Part of a small language model's weights.
Size: 13 layers, 4 heads of 64, MLP 768 GELU, 10.7M parameters.
Training: a variant of Adam for these matrices, 278M tokens, 8490 steps.
MLP neurons of a small language model. Each row is named by its layer, matrix (up: input weights; down: output weights) and neuron, and shows model dimensions 0-63. Each number is 200 + 40 x the weight over its row's rms, rounded and kept within 0 to 999.
Before each neuron's rows, "fires on" lists the tokens most often at its 100 highest values on Wikipedia text that the model never trained on.

fires on: " de", " Be", " s", " of", " re"
L4.up590,232,212,193,222,219,280,176,170,211,212,205,204,162,234,185,168,229,196,161,252,201,250,262,191,235,237,240,221,174,208,235,200,200,228,191,142,218,170,247,252,214,145,225,227,224,158,214,206,196,229,206,131,157,214,237,232,171,288,182,271,232,260,209,138
L4.down590,197,203,153,204,175,151,252,234,253,51,173,191,141,157,230,169,225,171,183,157,187,219,188,215,240,236,298,213,188,199,181,220,217,213,277,177,265,193,132,206,222,169,153,214,174,217,213,197,154,225,210,222,130,160,155,219,183,186,180,183,224,228,273,165

fires on: "'s", ":", ";"
L4.up251,192,180,193,237,232,255,169,158,222,214,168,284,170,255,271,170,199,189,184,235,200,191,145,165,189,232,262,214,140,119,217,240,154,169,135,233,256,197,142,220,151,216,236,214,275,213,196,213,247,274,270,208,193,139,146,213,182,200,185,272,252,217,211,270
L4.down251,251,185,232,195,220,250,112,201,184,140,195,177,170,221,190,131,236,240,196,227,195,142,171,213,125,316,202,209,259,244,168,147,248,234,222,255,170,180,228,166,167,186,246,220,161,271,208,150,249,220,234,215,151,178,230,249,184,180,200,145,259,198,189,208

fires on: " of", " that", " d'", " de", "qu", " Qu"
L6.up675,296,231,92,228,183,253,151,123,229,170,181,213,195,229,254,212,215,188,198,310,123,215,196,168,233,298,185,204,140,179,216,232,236,226,147,182,202,220,229,279,163,249,199,238,252,203,290,205,193,202,267,141,119,209,195,228,200,262,218,195,218,210,168,199
L6.down675,175,160,253,222,212,220,162,195,224,128,122,230,113,131,231,186,214,239,212,238,114,152,242,183,241,202,175,229,166,231,250,230,187,221,218,252,185,261,256,192,178,245,156,266,183,189,243,220,181,240,273,185,128,143,195,235,191,159,220,223,232,204,259,267

fires on: " and", " while", " team"
L3.up252,153,252,176,132,223,196,206,221,192,208,205,221,209,189,138,164,183,175,166,269,161,184,201,193,175,198,218,158,270,160,200,179,229,125,129,188,224,172,163,85,157,206,152,176,203,181,198,177,218,175,181,195,204,166,109,246,181,131,169,241,276,225,145,248
L3.down252,226,223,188,218,164,164,246,265,148,154,177,209,235,197,205,185,137,250,217,214,192,220,312,158,107,228,177,202,250,205,255,142,222,274,176,189,242,265,197,207,325,160,214,218,148,180,277,246,234,218,212,176,278,225,194,177,222,198,239,151,231,143,190,250

fires on: " and", ",", " to", " the", " of", " or"
L5.up445,148,234,147,174,167,179,200,176,240,146,84,232,228,126,219,214,195,193,208,223,222,221,214,207,197,249,190,190,209,190,152,230,269,189,222,202,274,164,215,139,195,167,239,133,205,163,182,220,188,170,174,129,261,215,141,195,234,210,270,258,339,202,250,208
L5.down445,192,239,237,230,219,202,112,210,201,176,216,204,132,180,229,250,229,233,198,259,174,201,214,246,209,212,163,259,204,190,136,193,189,193,190,212,178,218,210,228,143,167,229,221,154,182,229,182,277,129,210,256,230,203,310,216,151,182,160,211,157,198,236,183

fires on: "i", " was", " K", ":", "-"
L3.up410,167,200,168,185,235,197,176,176,247,163,186,247,267,154,172,306,219,198,240,215,189,271,226,178,221,207,187,202,184,152,212,211,193,228,189,189,187,184,187,263,181,298,169,210,151,217,241,174,113,188,237,236,324,268,180,199,188,200,249,172,195,182,194,202
L3.down410,241,215,122,209,305,158,246,242,209,244,199,211,168,187,171,249,280,224,128,127,233,259,262,169,203,252,210,206,198,139,167,182,251,206,158,182,229,269,189,198,250,173,198,203,224,319,182,233,202,208,138,185,204,215,265,137,214,141,207,194,206,151,228,201

fires on: " to", " into", "P", " of"
L8.up572,215,224,282,238,204,168,228,218,226,186,214,156,193,169,239,267,263,217,195,203,224,185,158,139,159,268,185,203,242,94,159,225,209,211,207,137,219,180,223,284,260,203,167,244,182,121,201,135,231,132,162,161,321,163,170,204,211,201,136,165,196,205,146,255
L8.down572,149,185,187,113,217,226,195,237,183,107,150,241,150,201,130,187,194,145,188,242,209,204,210,182,215,157,188,216,202,156,186,206,203,220,231,181,188,251,166,292,233,156,238,276,242,148,231,272,162,200,227,214,227,188,200,205,86,322,204,229,171,206,172,227

fires on: "ab", "w", "orth", "b", "th", " Sm"
L6.up604,172,269,154,263,187,194,193,232,170,177,145,215,202,179,222,230,257,255,137,231,251,137,265,221,209,143,218,275,133,166,183,240,170,236,183,194,191,211,260,249,168,234,239,211,191,169,168,209,231,232,172,276,183,179,180,169,188,116,185,222,256,162,162,220
L6.down604,159,223,139,270,196,203,219,233,228,190,226,263,246,243,216,199,226,221,192,225,164,142,177,227,203,263,206,164,263,239,265,157,181,116,240,233,241,217,219,238,204,191,221,181,167,190,287,196,268,201,140,153,190,243,148,210,161,210,210,82,129,211,215,199

fires on: "o", "u", "i", "a", " singer", " popular"
L8.up678,185,194,189,234,222,246,223,242,215,173,171,104,223,192,188,265,141,186,216,219,272,196,210,225,192,230,262,183,155,196,183,175,190,101,210,151,186,147,145,217,167,249,169,184,187,222,155,227,214,195,151,126,242,211,163,233,196,194,153,214,197,208,192,183
L8.down678,179,227,209,161,188,190,141,224,189,174,257,206,194,167,221,155,210,145,243,192,158,213,148,178,229,302,248,222,217,202,162,170,161,156,181,197,191,170,215,174,316,176,162,258,194,263,250,241,180,223,194,213,124,214,181,204,222,301,176,231,171,252,166,232

fires on: "a", "ri", " Country:", "i", "sc", "gr"
L5.up440,187,305,209,197,169,214,230,265,151,221,162,211,240,203,158,214,233,223,207,227,200,179,230,162,238,199,235,215,178,204,198,158,196,152,103,219,211,181,172,232,225,246,197,212,227,244,197,231,196,229,131,185,178,210,261,163,172,228,155,217,183,170,86,235
L5.down440,214,208,154,176,216,163,221,198,207,175,173,171,208,186,152,226,163,151,222,142,105,231,161,211,285,219,220,230,239,181,139,146,233,171,170,175,160,255,233,160,343,210,186,179,168,206,222,280,212,200,164,175,258,181,196,241,163,299,177,191,139,195,201,133

fires on: ";", " that", ",", "es,", " both", "e,"
L2.up4,301,183,129,212,203,211,199,182,190,265,193,210,192,162,171,191,198,193,207,211,208,193,202,149,180,168,218,156,212,233,174,229,182,180,189,218,235,169,239,131,205,224,199,245,273,161,274,250,196,199,167,136,231,206,247,242,230,178,267,164,160,189,153,170
L2.down4,136,225,231,206,197,179,237,167,245,205,155,166,253,168,196,230,216,198,230,89,181,197,244,188,205,231,258,210,183,240,199,282,108,202,249,211,265,141,262,168,221,341,182,216,189,143,142,170,292,199,216,169,250,186,185,181,205,152,215,220,242,217,143,126

fires on: " 3:", " Released:", " 4:", ":", " (199"
L4.up448,120,210,187,172,187,233,137,189,220,170,270,235,197,167,202,320,280,190,296,283,239,238,248,194,226,220,228,189,175,182,183,189,212,207,226,247,202,189,141,174,216,223,224,177,193,209,276,173,200,174,168,255,192,219,197,256,164,237,203,182,217,180,198,224
L4.down448,143,227,251,204,139,188,191,152,130,186,205,231,190,229,253,211,206,222,234,173,239,193,137,245,189,222,253,235,192,254,193,180,145,220,187,175,251,125,144,182,315,179,114,156,213,172,177,220,160,147,203,275,262,192,187,172,154,176,156,259,193,141,199,200

fires on: " Rail", " described", "if", " Football", " Down"
L2.up566,266,145,216,158,224,189,237,199,275,225,102,220,180,226,224,177,197,173,197,191,193,210,218,183,240,163,219,180,194,201,183,216,276,196,203,178,146,147,224,194,200,249,225,143,203,134,226,205,187,113,187,202,267,185,200,278,144,231,131,231,284,200,208,192
L2.down566,163,124,171,207,176,223,214,216,184,217,160,213,171,182,204,191,203,281,228,177,139,232,173,233,208,226,215,280,230,139,201,230,207,189,226,177,236,260,232,148,150,229,218,198,157,154,255,231,216,246,195,237,194,212,266,244,160,159,199,239,118,182,212,266

fires on: " a", " or", " from", ":", " in", " more"
L3.up337,136,243,214,198,182,213,170,221,216,228,197,224,134,227,215,310,133,154,203,157,166,197,247,181,206,229,236,233,245,125,166,110,179,124,200,189,171,199,216,164,231,181,247,176,244,175,227,144,181,249,205,201,228,256,216,257,139,152,209,187,240,219,153,157
L3.down337,224,193,230,215,201,239,162,232,156,107,183,215,210,171,174,182,208,193,174,123,237,162,236,221,152,254,281,240,221,216,253,231,182,204,283,230,197,158,286,206,226,164,201,232,216,181,204,228,231,84,189,213,244,193,230,130,157,247,190,179,131,158,159,174

fires on: " “", " \"", " '", " \"M", " \"S"
L2.up595,234,239,170,216,199,210,215,130,253,162,210,186,270,171,189,336,181,256,223,223,150,159,182,181,227,203,234,172,221,167,217,232,209,172,185,198,219,279,156,262,194,197,203,239,203,129,257,220,215,179,248,220,256,193,164,228,185,284,221,123,177,224,163,201
L2.down595,183,218,258,226,195,138,140,140,242,192,215,236,258,172,223,223,192,225,136,169,236,185,230,223,90,125,199,141,200,181,163,250,257,167,272,208,211,231,235,243,250,111,196,246,141,183,218,196,176,177,268,261,256,212,197,215,222,132,241,186,221,208,162,182

fires on: " for", "=", " announced", " titled"
L2.up447,194,121,155,190,195,243,234,233,216,164,298,255,215,184,234,140,139,217,213,207,215,142,201,91,206,190,218,107,190,183,238,248,228,163,179,238,189,223,221,155,301,129,183,256,226,187,192,157,132,194,245,181,149,188,175,250,138,227,248,186,207,171,172,277
L2.down447,173,218,172,191,187,183,205,235,194,199,227,164,189,167,261,176,201,204,221,288,149,311,215,195,203,203,206,179,267,239,244,244,178,228,227,181,179,143,232,214,146,177,191,133,163,208,234,146,226,215,187,227,204,219,228,232,201,191,230,162,121,225,210,121

fires on: " was", " f", " W", " d", " were", " w"
L6.up664,156,218,233,226,221,242,181,238,198,241,207,243,155,189,222,174,208,152,196,148,249,215,242,205,156,219,171,193,222,209,167,172,262,275,179,204,212,235,194,210,186,192,200,268,226,200,292,225,167,188,232,237,224,229,187,250,94,157,212,253,245,140,234,197
L6.down664,240,212,149,230,220,214,256,163,200,150,290,106,309,235,212,201,184,193,217,209,259,217,190,208,194,166,194,243,238,253,138,212,243,300,225,249,252,127,172,203,159,290,246,188,127,197,165,196,145,274,175,143,96,167,210,219,189,154,308,239,228,198,221,248

fires on: " de", " in", " of", " Country:", " te", ":"
L5.up693,172,244,153,194,182,112,211,242,222,228,164,209,137,223,263,160,198,198,140,234,88,189,228,134,185,192,254,203,169,210,236,212,159,176,179,210,264,201,223,277,170,241,237,171,172,213,167,182,190,192,166,229,235,227,192,191,254,176,189,251,185,157,156,241
L5.down693,246,143,291,175,136,238,219,226,215,242,199,121,157,191,180,239,186,218,223,138,253,203,176,222,258,178,230,180,219,203,296,168,244,190,231,199,179,223,204,185,238,145,193,195,231,288,176,214,176,268,203,220,204,223,250,204,198,179,211,172,180,197,177,196

fires on: " was", " is"
L8.up571,182,120,201,197,205,223,211,190,144,160,223,227,281,227,235,190,130,248,165,244,170,224,202,123,198,219,139,230,168,87,200,165,177,236,233,213,179,242,195,211,231,225,179,196,146,181,254,175,186,232,185,257,244,242,189,177,241,205,179,177,234,232,228,248
L8.down571,218,233,185,197,189,174,203,185,118,223,207,187,154,267,213,159,215,162,258,92,252,249,200,194,155,213,230,220,272,178,190,168,212,252,201,168,189,224,184,155,239,211,160,164,212,213,141,212,249,213,193,223,202,236,226,213,103,172,266,196,231,156,233,224

fires on: " to", " into", " C", "===B", "===S", "==P"
L2.up224,165,250,156,183,218,228,168,241,224,182,259,274,183,171,253,266,170,190,179,177,240,195,261,189,171,157,212,166,226,172,179,220,181,215,188,119,147,216,255,223,214,193,189,239,185,223,157,250,171,144,220,171,203,148,152,175,167,166,227,177,122,234,139,239
L2.down224,221,176,194,223,157,177,167,224,145,284,208,192,92,224,136,93,205,242,194,192,156,188,152,204,274,294,221,205,175,243,126,229,187,171,168,183,210,196,219,236,207,190,205,195,175,281,210,124,185,183,139,238,194,191,173,130,182,173,145,229,126,252,177,186

fires on: " in", "ab", "b", " esc", "asc", " mar"
L2.up357,200,160,185,227,202,209,268,214,214,143,188,193,162,168,225,241,232,177,99,273,192,135,249,175,99,155,294,224,190,157,188,181,233,204,200,114,209,205,205,199,221,173,230,143,228,185,242,247,276,185,212,210,128,235,151,205,211,194,160,218,233,172,210,280
L2.down357,116,111,201,211,244,195,149,207,144,125,200,174,145,238,180,161,211,164,235,206,176,233,244,243,206,230,222,253,207,248,264,219,197,208,267,141,166,230,199,229,209,82,177,210,182,178,207,177,176,191,152,213,153,206,215,226,216,208,235,199,174,242,242,189

fires on: " |", " –"
L2.up306,215,215,190,204,262,169,161,213,271,188,220,196,121,172,197,191,237,197,268,215,210,185,206,178,235,176,252,186,186,203,182,154,201,133,207,193,225,172,75,181,309,221,164,171,222,221,197,270,204,178,200,214,228,231,158,242,261,209,194,159,276,99,210,231
L2.down306,277,223,244,233,269,174,212,255,220,160,250,150,154,210,167,101,233,236,209,235,301,217,196,160,243,227,211,205,224,155,276,190,235,182,198,179,212,222,200,204,204,205,194,162,124,229,226,241,174,161,213,138,234,281,221,209,190,161,176,138,210,160,177,152

fires on: " and", " |", " from", " while"
L4.up18,171,203,131,184,206,198,212,138,236,210,232,204,131,221,170,144,194,179,179,237,148,106,249,212,236,213,152,162,193,171,194,225,241,162,196,183,200,169,221,198,180,219,184,250,191,182,230,228,148,178,193,135,193,172,213,195,144,159,70,231,209,199,152,312
L4.down18,263,134,164,228,196,187,247,228,189,190,210,179,237,187,239,141,185,199,220,194,228,130,103,192,218,238,275,179,205,171,251,154,237,236,172,200,259,205,167,269,193,125,164,219,197,217,212,245,245,229,224,236,215,215,152,239,231,211,211,142,164,179,205,222

fires on: ")", " |", "A)", "),"
L6.up154,250,166,175,200,267,205,200,172,223,240,205,216,167,167,134,178,250,165,178,220,245,177,234,170,290,172,273,193,151,119,252,270,207,173,223,134,215,184,216,203,253,156,162,170,199,178,232,241,166,170,218,234,281,174,112,200,279,193,211,218,209,189,198,204
L6.down154,196,144,165,231,211,205,247,212,206,205,155,198,266,157,104,222,262,167,234,233,233,183,275,178,206,241,276,160,141,149,247,205,220,154,171,204,236,175,242,179,205,191,153,204,182,221,127,214,180,175,159,203,175,207,141,173,213,175,198,160,183,160,225,195

fires on: " |", ";", "\n"
L4.up355,99,208,216,220,259,224,213,227,243,201,162,318,211,158,258,225,182,161,213,168,191,202,215,159,227,264,260,200,165,184,186,174,149,151,201,191,219,160,113,228,190,183,222,254,190,186,215,223,175,206,239,141,185,200,120,184,103,222,213,208,260,137,212,247
L4.down355,87,241,242,136,222,146,136,119,215,221,160,187,190,232,192,220,163,249,184,222,181,215,229,235,234,262,183,178,171,212,209,242,175,143,136,219,188,193,287,129,212,197,194,92,275,271,205,197,266,206,190,216,221,233,209,247,195,147,195,195,226,220,210,203

fires on: " |", " 22", " car", " 6", ")", " event"
L2.up285,222,188,223,188,222,189,199,156,189,232,244,247,236,212,257,255,303,193,243,220,191,176,208,194,270,209,226,137,216,240,156,156,135,122,192,148,310,129,188,216,238,141,230,132,248,188,183,216,266,169,158,135,239,186,186,216,276,230,193,201,229,168,207,132
L2.down285,203,185,191,180,234,189,279,215,212,159,262,167,201,173,169,180,190,143,165,195,223,166,253,204,155,194,231,198,116,195,260,268,196,237,213,186,216,177,197,197,207,78,153,214,245,242,169,210,82,247,276,172,230,167,207,157,284,203,203,245,206,235,139,157

fires on: " its", " dr", " their", " ass", "'s"
L3.up736,191,174,225,177,234,207,218,115,273,207,274,242,170,184,184,210,167,211,218,195,223,226,233,148,218,268,211,133,228,210,172,160,187,142,209,252,242,177,182,266,148,154,182,163,159,150,263,186,196,183,253,177,268,194,160,281,180,147,211,200,260,213,203,201
L3.down736,214,206,260,208,165,230,177,181,168,247,232,195,244,174,217,149,152,268,263,191,103,220,151,196,179,230,195,166,218,130,176,156,184,192,197,131,130,163,166,155,198,207,237,178,174,200,206,168,247,157,204,266,197,196,217,225,226,236,151,211,178,252,237,172

fires on: " |", ";", ")", ","
L2.up465,275,226,191,265,308,171,208,126,251,214,204,154,186,194,196,199,272,186,236,224,162,149,236,174,255,180,186,171,159,158,215,180,226,209,127,222,148,233,121,131,227,220,175,188,228,158,260,261,238,152,243,251,178,191,160,208,198,243,211,203,251,216,142,163
L2.down465,156,208,217,212,158,158,200,256,158,175,222,262,220,220,247,256,223,141,192,276,201,205,161,211,251,256,233,170,200,118,230,230,165,231,162,208,224,261,186,208,223,240,285,215,215,207,168,212,213,221,268,229,230,175,220,137,191,127,227,171,197,148,241,192

fires on: " M", " N", " n", " de", "n"
L8.up63,186,178,170,243,214,216,173,258,273,214,196,229,206,164,237,162,181,238,179,269,213,175,235,173,188,216,165,156,174,176,212,249,193,201,225,215,206,161,178,205,166,243,207,261,258,153,251,192,191,255,175,216,232,219,156,243,197,253,224,156,217,212,152,240
L8.down63,207,159,216,143,199,198,220,168,214,227,218,224,259,236,235,244,213,192,197,196,174,239,178,169,155,244,168,205,138,244,273,194,183,241,171,130,225,202,236,200,214,168,168,136,257,204,230,204,155,162,217,231,182,147,208,150,189,200,317,228,112,214,173,226

fires on: " \"M", " \"B", " G", "B", " \"G", " \"D"
L4.up262,234,207,174,214,252,230,211,172,158,243,188,230,230,192,245,247,190,228,137,211,191,207,213,176,248,184,175,163,183,183,184,203,267,222,182,207,148,189,220,297,207,169,239,239,168,242,203,230,186,231,141,129,272,154,114,234,285,238,111,259,218,193,203,238
L4.down262,170,247,183,258,226,141,193,270,206,209,196,184,196,185,243,257,134,157,249,163,197,310,209,194,310,232,235,241,213,160,160,239,182,215,230,206,227,150,275,173,57,146,189,253,181,283,217,119,237,299,227,205,179,224,253,160,192,182,147,241,172,172,203,232

fires on: " \"", " \"M", " \"B"
L3.up129,200,251,183,195,209,200,238,203,230,198,180,190,202,172,133,217,251,190,196,235,137,157,186,195,255,212,235,175,148,216,190,244,244,206,204,221,240,241,231,223,197,210,214,275,136,191,153,241,172,246,248,314,284,165,164,241,218,190,217,197,219,215,183,250
L3.down129,275,249,185,234,286,167,238,190,135,211,202,171,243,220,161,191,218,172,140,252,277,189,232,237,150,160,167,228,164,74,198,243,203,206,111,160,174,199,148,224,170,155,195,246,226,146,250,182,203,239,207,210,186,266,121,144,234,159,208,181,270,169,179,230

fires on: " film", " and", ",", " event"
L3.up426,180,198,233,172,250,279,141,150,168,162,170,242,117,191,204,188,231,159,183,223,206,201,262,179,232,227,201,221,221,176,197,108,132,147,195,214,295,86,182,151,246,192,214,147,301,197,152,218,229,164,200,190,197,160,148,252,206,223,177,239,232,122,202,203
L3.down426,241,173,188,210,227,159,252,225,190,131,236,182,320,279,235,141,198,186,221,191,176,198,227,157,229,162,224,264,233,206,172,246,170,230,209,241,206,289,178,211,294,165,203,239,183,223,234,267,212,225,194,156,246,247,236,141,191,174,157,175,213,222,220,209

fires on: " |", ",", ";", " and", "),", ")."
L3.up617,176,158,178,186,254,243,196,143,214,217,135,192,158,210,246,197,215,175,203,186,135,147,189,187,274,217,190,147,211,224,176,181,206,180,186,173,256,120,184,177,209,242,202,160,302,145,215,215,231,196,160,190,274,209,162,181,217,200,245,202,223,169,241,223
L3.down617,179,179,213,191,187,213,198,206,209,241,232,218,219,211,241,129,204,160,163,101,176,114,137,172,131,191,246,166,206,181,215,217,168,178,230,176,202,199,271,111,176,207,134,254,264,257,171,234,187,147,145,170,233,163,158,155,202,186,219,229,168,214,181,123

fires on: " H", " to", " and", " V", " of", "0"
L5.up614,180,234,276,232,194,176,209,135,243,224,197,269,182,252,268,191,231,200,217,190,257,285,228,179,204,186,187,158,202,151,220,249,245,230,175,170,191,216,219,266,266,267,190,249,228,157,212,148,233,221,167,180,179,127,227,173,209,150,168,181,229,168,232,314
L5.down614,115,131,180,165,224,274,231,248,247,198,191,174,201,198,209,204,239,210,210,216,164,146,189,267,148,160,153,201,198,251,218,141,128,265,267,274,160,229,160,228,234,157,213,255,179,187,159,210,135,167,242,256,218,241,190,222,205,223,184,174,235,200,289,130

fires on: " was", "t", "er", "]", "St", "ast"
L4.up360,199,138,184,164,185,221,160,141,214,187,228,233,190,151,284,229,227,269,197,167,132,226,238,103,184,285,122,180,273,128,209,127,228,240,179,178,305,215,164,180,191,272,194,193,230,229,222,268,138,183,205,249,230,193,142,105,156,159,217,270,243,227,228,222
L4.down360,198,226,197,220,245,188,152,161,211,236,247,152,226,162,165,116,235,211,208,163,237,224,115,251,187,193,197,248,212,162,242,198,262,275,188,303,206,199,171,205,181,170,216,261,136,199,192,104,189,248,199,174,134,215,206,223,200,186,185,203,171,251,229,158

fires on: ";", " and", ","
L3.up627,168,205,107,231,242,268,188,161,175,274,198,242,141,219,237,204,236,245,264,167,189,213,263,227,225,200,227,189,190,120,206,208,218,144,155,151,211,182,260,83,222,197,221,210,218,163,234,174,174,223,153,179,245,176,192,187,215,173,169,258,202,175,161,256
L3.down627,199,194,237,229,162,196,197,248,229,189,214,172,259,188,226,165,190,227,177,119,145,164,146,255,172,194,224,156,243,252,189,207,172,159,184,188,243,173,230,115,222,222,175,236,220,200,175,200,187,184,141,238,214,159,175,180,222,146,184,200,158,217,149,94

fires on: " S", " in", " Se", "re", "e", " from"
L5.up716,164,212,194,196,205,141,200,250,187,222,278,285,114,239,199,189,150,207,173,245,95,151,217,154,159,247,203,239,283,212,218,140,219,186,187,201,161,230,189,174,228,211,208,236,216,183,154,234,258,150,217,218,243,264,194,153,137,128,173,200,215,190,212,241
L5.down716,186,177,267,182,212,200,236,192,185,189,180,129,143,134,158,182,209,202,184,135,244,243,253,205,208,192,290,221,184,173,225,178,170,259,245,103,237,195,175,243,227,233,150,167,215,182,201,202,190,228,241,188,240,247,203,224,65,209,185,204,104,212,157,95

fires on: " in", " on", " of", " –"
L8.up747,129,246,127,221,178,191,187,229,235,258,171,267,166,170,224,169,157,156,168,223,185,209,165,164,212,267,234,185,178,97,228,226,157,191,250,188,170,206,233,250,154,265,156,135,209,183,218,166,232,146,187,245,201,270,197,187,155,238,207,227,213,173,186,259
L8.down747,165,229,214,157,258,191,141,149,178,159,225,237,173,209,139,214,221,259,194,161,276,256,181,235,242,264,147,237,254,281,148,186,202,240,263,264,222,272,198,247,296,191,249,243,221,227,161,195,170,138,212,151,178,153,243,208,132,196,200,208,218,238,168,201

fires on: " w", " l", " d", " f", " Country:"
L5.up155,178,231,213,197,232,239,168,186,223,195,196,277,137,156,199,195,279,154,192,203,175,249,200,168,201,204,213,177,216,172,208,210,216,196,177,200,210,191,223,214,181,177,217,234,215,213,253,190,197,192,220,201,213,143,243,178,160,140,237,238,220,166,214,234
L5.down155,244,173,181,155,153,212,215,176,184,189,290,154,252,190,175,231,229,136,202,154,212,208,214,155,218,219,189,180,284,147,228,161,193,294,199,206,204,112,206,194,207,249,198,247,137,273,228,188,278,216,146,180,247,171,209,184,235,151,183,198,243,213,198,127

fires on: " |", ";", " the", ":", " in"
L6.up91,185,241,151,218,178,243,140,174,225,194,242,262,187,176,239,242,241,194,181,236,109,225,169,205,193,220,218,198,190,200,168,222,215,192,208,184,206,125,164,162,170,163,201,187,256,205,166,272,207,152,185,262,255,240,134,185,256,128,190,226,210,152,124,246
L6.down91,218,228,204,196,142,199,232,214,238,217,160,229,174,186,163,174,164,269,195,163,203,180,143,290,241,167,250,172,189,217,195,205,274,182,171,167,182,218,204,183,145,164,203,229,266,170,188,154,279,226,179,214,249,222,140,135,265,263,184,244,206,204,197,194

fires on: "-", "oun", "&", "ous"
L6.up409,215,138,204,240,170,202,185,146,175,233,242,178,192,183,170,170,232,235,225,271,273,144,257,175,277,201,201,201,165,220,229,177,240,199,192,184,194,190,122,183,303,202,185,138,247,107,203,222,167,215,202,206,197,243,205,274,232,249,206,206,201,138,212,175
L6.down409,132,272,205,214,282,175,194,139,176,178,212,186,212,244,211,250,274,215,186,294,160,244,240,160,195,192,204,191,173,242,202,241,181,218,143,193,240,165,219,210,181,161,238,216,137,205,237,171,166,196,173,217,204,235,145,269,214,174,163,138,183,293,198,235

fires on: " n", ",", " gr", " of", " br", " don"
L4.up528,178,281,111,251,204,182,207,173,269,228,185,169,226,205,224,181,226,283,260,244,160,266,195,217,181,237,179,201,179,175,174,224,257,165,151,203,220,133,227,188,224,217,127,170,233,179,184,218,168,210,190,124,240,224,233,234,223,208,188,215,206,236,154,204
L4.down528,153,211,221,211,208,119,207,229,213,183,165,223,175,161,261,235,212,221,178,187,198,226,235,171,228,263,241,227,207,275,127,142,223,218,176,226,197,266,261,218,198,168,225,270,217,170,252,192,249,159,212,167,187,222,225,88,188,209,223,184,113,186,152,280

fires on: " between", " Br", " so", " von", " de"
L2.up359,138,214,181,167,153,237,191,156,264,131,254,182,232,180,159,146,202,198,199,236,151,176,225,158,193,232,171,175,179,192,151,191,242,192,231,227,169,191,218,226,298,174,268,293,200,172,197,264,156,186,191,247,186,247,177,227,256,221,220,179,162,254,198,228
L2.down359,240,159,243,189,163,182,216,254,198,228,225,181,168,199,307,202,213,143,262,164,270,163,120,244,253,208,233,194,167,226,219,189,208,178,171,168,188,179,154,145,190,247,170,103,133,262,206,199,146,181,265,254,207,161,166,234,153,193,218,254,143,180,264,200

fires on: " of", " 2:", "-", ":", " rel", " 4:"
L6.up434,184,262,200,220,139,255,124,199,252,178,280,264,233,178,219,214,221,234,220,286,207,251,261,147,194,278,256,190,140,218,180,120,253,229,238,170,211,233,176,245,232,188,211,152,144,154,252,231,182,189,211,211,234,121,200,189,158,206,143,193,216,170,162,183
L6.down434,147,226,163,120,171,221,188,152,238,162,163,220,203,151,267,229,234,196,190,196,199,276,245,200,195,194,240,244,272,269,198,152,193,206,208,173,217,289,230,187,236,245,294,205,162,179,194,189,276,126,171,177,302,135,193,192,191,194,249,205,190,244,198,160

fires on: " de", " De", " St.", " von", " van", " Team"
L4.up581,224,208,188,211,205,131,249,154,203,98,294,255,128,199,286,164,193,171,150,327,219,168,220,163,242,231,223,196,189,193,211,206,219,240,235,206,163,234,218,295,213,112,280,209,232,170,241,210,230,129,205,167,306,221,185,190,212,215,226,224,191,257,206,216
L4.down581,176,162,132,229,177,226,252,214,208,316,207,112,226,189,226,200,233,196,238,181,243,238,257,248,211,277,183,306,198,165,181,257,164,223,208,240,211,208,200,238,235,199,131,160,89,187,271,196,184,215,184,188,167,150,208,177,193,191,206,206,204,211,169,105